config.toml
n_layer = 14
d_model = 192
n_head = 3
n_kv_head = 3
head_dim = 64
d_mlp = 768
vocab_size = 4096
activation = "swiglu"
norm = "layernorm"
norm_place = "pre"
norm_eps = 1e-06
positions = "alibi"
qk_norm = false
attn_scale = 0.125
bias = "none"
tie_embeddings = true
parallel_block = false
init = "normal"
init_std_qkv = 0.0233
init_std_o = 0.00441
init_std_up = 0.0233
init_std_down = 0.00441
optimizer = "muon_variant"
lr = 0.00892
lr_mult_o = 2.0
beta1 = 0.95
lr_head = 0.00407
warmup_steps = 200
schedule = "wsd"
decay_fraction = 0.631
decay_shape = "linear"
final_lr_fraction = 0.0
batch_tokens = 16384
seq_len = 512
doc_mask = true
train_tokens = 162500000
steps = 9919
dataset = "wikipedia_en"
MLP neurons of a small language model. Each row is named by its layer, matrix (down: output weights) and neuron, and shows model dimensions 80-175. Each number is 500 + 50 x the weight over its row's rms, rounded and kept within 0 to 999. Numbers have three digits each. A neuron's up and down rows have the sign that makes its largest values positive.
A block is one neuron, or neurons of one layer that tend to fire together. Before each block is what it responds to, as a language model described it from the Wikipedia text at the highest values.

Responds to: Row-number cells in lists. Ordinal numbers at the start of table rows or numbered lines, such as "| 4 |" and "10.", in rankings and track listings; also some mid-word fragments.
L9.down11:522600442524530473545462457474532509437588455424455391441537541560475515464464447531512499504459544460474487587442488478530509482554573518573597439571505508506501405403410432450483516533563519534515586535489488442439487425472452503488499466503525481513491430515539501443440605525499406398
L9.down37:513514480449424482557469423559442547517505504611518519424418496500507502508512439451577577491532525535569524479473567473513506508524506476518599501465497570470471441489447422483446421564459536458467478502596540549531470536487433530519509484585471479547542398403608465409523464593508532517
L9.down45:499497456523504470542500452387492462510483490442577658572527496409563514593460483595525461457503551520412496506508531544457570559490517493483555549558494563501553453583575564521545447539379536493464495498426465501543536364461587444491405459503418423490495493541512442595529525439471483496
L9.down63:571462465513533483495511470413563511520444414499572536541512533480513398508504413521499462560565565515462530506519527555537463518420577529454519528533448593486610497465640536453579464467520464477584526504573532570495442495559445533575465476487555546502474584539535432466543580543479408550
L9.down152:571545510479511587599384544499546430491548565493470460534470453539554537531505456468457521478465536529604528507610494517580525429449536483575526441450496497521474440504426479461485620585539560489534566454513476484590475547436472504429465461597463544496497545502458526542457506449521574418
L9.down155:460489383478492514524521521485427478419499512428502406470515530480486479563500498448559466527578518502487458537567521568554487544567479460471587522464496581532455686567542403474453417542452483417465489482582537491514466505555538448408510485541498462433526445416612455477498597484562486518
L9.down206:565468491446502450516392483475513556472582453563496591547456514530503471567478407469522533457459455502570572490369496484475503480414424478513443477615490449491532547602573542548491575454516421453461496410476422592400597561436494418535470362523491444509450484450580552488496552521500440585
L9.down248:577498422525566553386532446567518488606544607514506516453461501508589455463557445453547429401420502445419492476480537521547441465558521509535528518425438489396515539482496503445466572488484559505457563465523546520524622599536449485484500440608549598532447417498390495474476544542521533525
L9.down306:531544482434493510434553556539496547392510465486584509554457472461567561502562556549581373476507555484574378516552554552507539450433535500538540493548474597492455548445441532488530497488454502378500458502455456540519497491415549545533464545533507505475464446391524609484547491477577447471
L9.down357:477450458403471434464596496370573515498459493463504516529484486465466553517474459448545445485493494479436440401489544449470452470515470434502568481552512550498506529437538492476562556489552485597457513439570437526413629546449421554473530633610486613539519542488398501448515520511485540505
L9.down403:449455455552486398436509490583474463441578488581465478489460463421552509566532575491442566471456425544478454486539424585487490473433556407485496489523451447523416499583519471527518513457483514423452480496527559447535440476439604537576434532555492405512503446553488553526603520454392489559
L9.down427:507486551498519480525514474541517443439487467422360508635554475427486567532421500430492499637484428497498569504472444509469429500627420415528486481566519535444502484441472468458532536466541514460470507493531526527503508461500477491560469465560584551477445565503499481493473453457410553544
L9.down473:509547588422486449538563523447503562445484496546461514542484540448493535551466574527462497399486507426547466411437482394569527577492458553566411469498427513507586538484484560428424538507440485460426470569569550595493445520573506463513540480523461504501433498453510425534559420559520505410
L9.down630:459504495484525478467523542469440482419491485534435488499628493535494519436475588507469513487429531498419501543544487544525533432470517419527482445525426555424546399585476403439500484477510520538464529539570512468616508442555478532482473446525505502535463538503409594564503586452557486377
L9.down646:496399465452509530491493483513565541509460536497449579497458524502462551471422421502525536539496469527505564421465405548474570512577596349471579485478375553495516527574479412548503489532575555512509449521531567524485543400485560479595548418413565439469538445588442443507427509439509463592
L9.down764:562458566532525564494455497510528540468518373572484424500514489556517437558507547542533469512536537551456619439490416539478445506505485448538495495486596520511439428441485491522426590494535565534410414481467495449541570443419480463569493488494522530495547566495458465493529538504432450560

Responds to: Role-introducing article. Articles, mostly a, right after was, is, became or as, opening a noun phrase for a role or identity: was a member, served as a bishop.
L9.down89:471499480652469563488518541525511454448485527526516433421479474531505451453472436435442495535464534492480519520530344583406446562535530487487545452527485501544447485538548505401440554579478473517527538542540536542525533474564440501504530500441548498480447567560509529477501509494427568438
L9.down156:568581536490466538485510494509425546488495481558444523514459496517549583503533490562515440519530546500535458573443471450582438488571427514522551442480475493449430527586491506546511619645395559430544533510487472449556473446441479540536446496562580414461477512501525527510550509523501477508
L9.down164:507476450491501442441499466426468452437544552562468523536546594466436555507487553397488493566569378481470442388465502512580491493494518493471550507401508480559545521395477493419563512512502483453477483461555549518465475503463565376407530535554494538443418576496478503548585510416464479432
L9.down293:574527554495526520498558442552439598511553492577509447457442558522578518562509425501588553424465417515503495551500418508435490463522515469533535580464533550506526454508449538572489509450536414464581537428444464480508433500489598510492478448468471498437479458511510448628514501580448656524
L9.down308:452536464548421459488598425566482461507435509471541428512472469509532552445475484467542579434511488509512533428566499545491498429494590543423588464443428540474477511426499526525454516566493579481551542486484472580508449455498514482475475402498498473565569486509466439495486399466521413471
L9.down341:435523501542504487461405461447535468488478480512547482431492558529484454515493509444580421499550529436476428498422501466576498440520529428516597460565509434449405503414448483456522525590518482555464521558556542466508477416501534500525523548537507558506448509576399541530520424430540532483
L9.down379:473524517461556584474517411489498489479440459618560358486506520509477507495480582531622582594518493566530472575523529394547574480457532573512553499433489525431569607536511357522496479505474544517498469485434414472489483396486552474428570495486484544498494524461495569424441498520505427353
L9.down391:542507409450530493461482482503498487474476435481549504553580542481431453502553517404493485364478570494450535549494559557536479489514499468478507409546554518488511566494465425519475548505538510493544414440547491477481503521512479534406393502449494506525606410507521524444485546420524492449
L9.down426:538432547432513523429474401458529488506489588439540516414445540447488483470481422496506500440465629488522463513510566435471516462558507569475515572529490468502456520463479542489463461581425550453548498392379475456466422596480520560553523430537598549436614500560422522559483487460538433531
L9.down439:579498445515511525473516444483572539564474435423438583400459492557492538493411435552494543471444464515507539488457506491455470550419445512522484479504489393513464530557535522422526495486569552596470495424461534468518428509564501482452489627443617550392542504485523462505472574519405474501
L9.down453:447490544515515614553414466519564509504528505566500483483462492565457511389470423439608446453522625496503487554454369483484439557454473469493465537523460552519425551505510483436461519484528480466561553496504453552437494512577516526505375426458445497441517482439538504450665438493534478521
L9.down535:468564527490557416467458616450466522474532526531530492482398556426554503450505520519503472616552527508572433427504484482489544474477552489444502549477487497477451560504481436408520484522567477615562473552450487559471432366657558431575458486617526472460570424458553480487565471508431437434
L9.down568:548499521549508522551507503519519549506472468516576530500485502583462423415528449479524519520446624452489485541502498511556450443520495511535603522508511528419530524467477514536481496541536484649460545400440503490509543608494491501504482433504558529484591545458463428585517506539410495532
L9.down675:575501543525556606520403444476496492496471462565497527490566474508540564467467600430469437475438577498569518433500504449431476448645512488463580507617561455523475538520471406581488449459473591560471541514480518456337557532515511534492460503499511575550444486469567429497451512470440492484
L9.down725:549542618473547484509566456503472449527499488435529526497539508454535502428495524493510520531471608506498562507582539429567503539488521458405527504469502507469506531476446489530425539540564553540495461472417498579501525494490516456500496391598537433471638578543477421542625476454503471491
L9.down753:556501507490509517505495573474517396511486444573508529420453536455525506517498516547453450521530570514517371530543462484629562487458510524503413460498527484514488540429414419595542549644549430490472468508489498595422478473518451492600560537499468506428493522432495492439462492441491538482

Responds to: Indefinite article "a". Fires on the standalone article "a"/"A" before a noun phrase, often after prepositions or verbs (for a one-off gig, owned a villa), occasionally on stray word fragments.
L10.down185:545573468465559467409519474489489444656454385486574582544419570494584516516485526525530488498543575454464441540506492464565495503482610490488549456459463516528486488493448582533451571588535536510465492512451522495406453434482547474477499502575511527451578518485474493491605423456583456439

Responds to: Table-cell number endings. Final digit piece of a year or number starting a table cell (196-0, 201-0, 6-8), plus some mid-word pieces like -our- in racecourse and -or- in predecessor.
L10.down532:474534603502489491513564522596479458512440494505440522514355464586487509451457493559484469504529458539533509487504536506450537545450536547524541506454554470436457527553501485472451491558533455540450510482465413545509444453476455420549546543471560495517379534481583569510560475435517627414

Responds to: Predicative role articles. Articles after "was", "is" or "as" that open a role or rank noun phrase, e.g. "was the founder", "became a faculty member"; also mid-word pieces of role words ("bas-sist", "Gym-n-ast").
L8.down45:495503472523505490593474543576569536495470476504592423480510451494475476509493479389526518535489500463505458622484427406639460513480527466486494505453481493436428538474475512516546547566460511629427520505436549452556529464530493529516467498438461451498539521514505467535498487618467499579
L8.down106:493569524563482419513507536549442478497482476509558593450524507463452525459521508503461479557469556457638420491404532541497535562534499553540517489515514557438416480449413548487533475451441517523554450487564486516424554478615470551458508537577553473585556474550465585468584526509497558487
L8.down306:549490501527603615514486619560550514453469440556652521440540497584594487520450507440425522564480487475513563517436479496513475477591493527502535474525572694425408527455541410538428440494493463552457524485398487442406455543500554489496466442503587536466463504561489506535502498576504451553
L8.down729:584514378526618446584491493497499487444502547479573506502455597503522520494506444524426514506511566529524453548463556402478461524468464476493512540576522531482352444431488467548555551534418488548450571471458446548456445490455472501472444468396457414562589536552469490467511461492439485491

Responds to: Table row numbers. Fires on the sequential number or blank that begins a new row in list or table data, such as track listings, rankings and election results, like 7., 13., 69.
L8.down165:471624440500526471495555555485543522586494483479480524477554440580470475509544561531547448454489467464453551447586445440554467501457556535495636460490507581507451497402542498472526393631502558531540523541482463524461482528493481515374487562531427516493426406563486468457472472493552474422
L8.down303:514428535450476518494483534465531592474439601567517578553488476445578506454537447537495520411496424519504498370493487525558464541505541502478497410531519515520585477587389487502419444388569521466553464479571527582484557450498459545485481614502421448511390505453589571433457468528562453520
L8.down401:494574496559439510616567507518440416404451490471530492513480557550569543542465531536574470539432442528518510465447361577566448449492448426418481539444453473541485503475423532594510539525511471476519444593503515441436519496509483585605463423564486568546513475496592481445558514478503552542
L8.down494:500459521510519444478501630499463517482457489522495466408557499541559550467517421416466407429445418524506511458505584414512446545500561485517522508536568495553416524510513482477510469490470481550496551517460490550459549456443466476446377508509517511481454430483478547444447453619571574468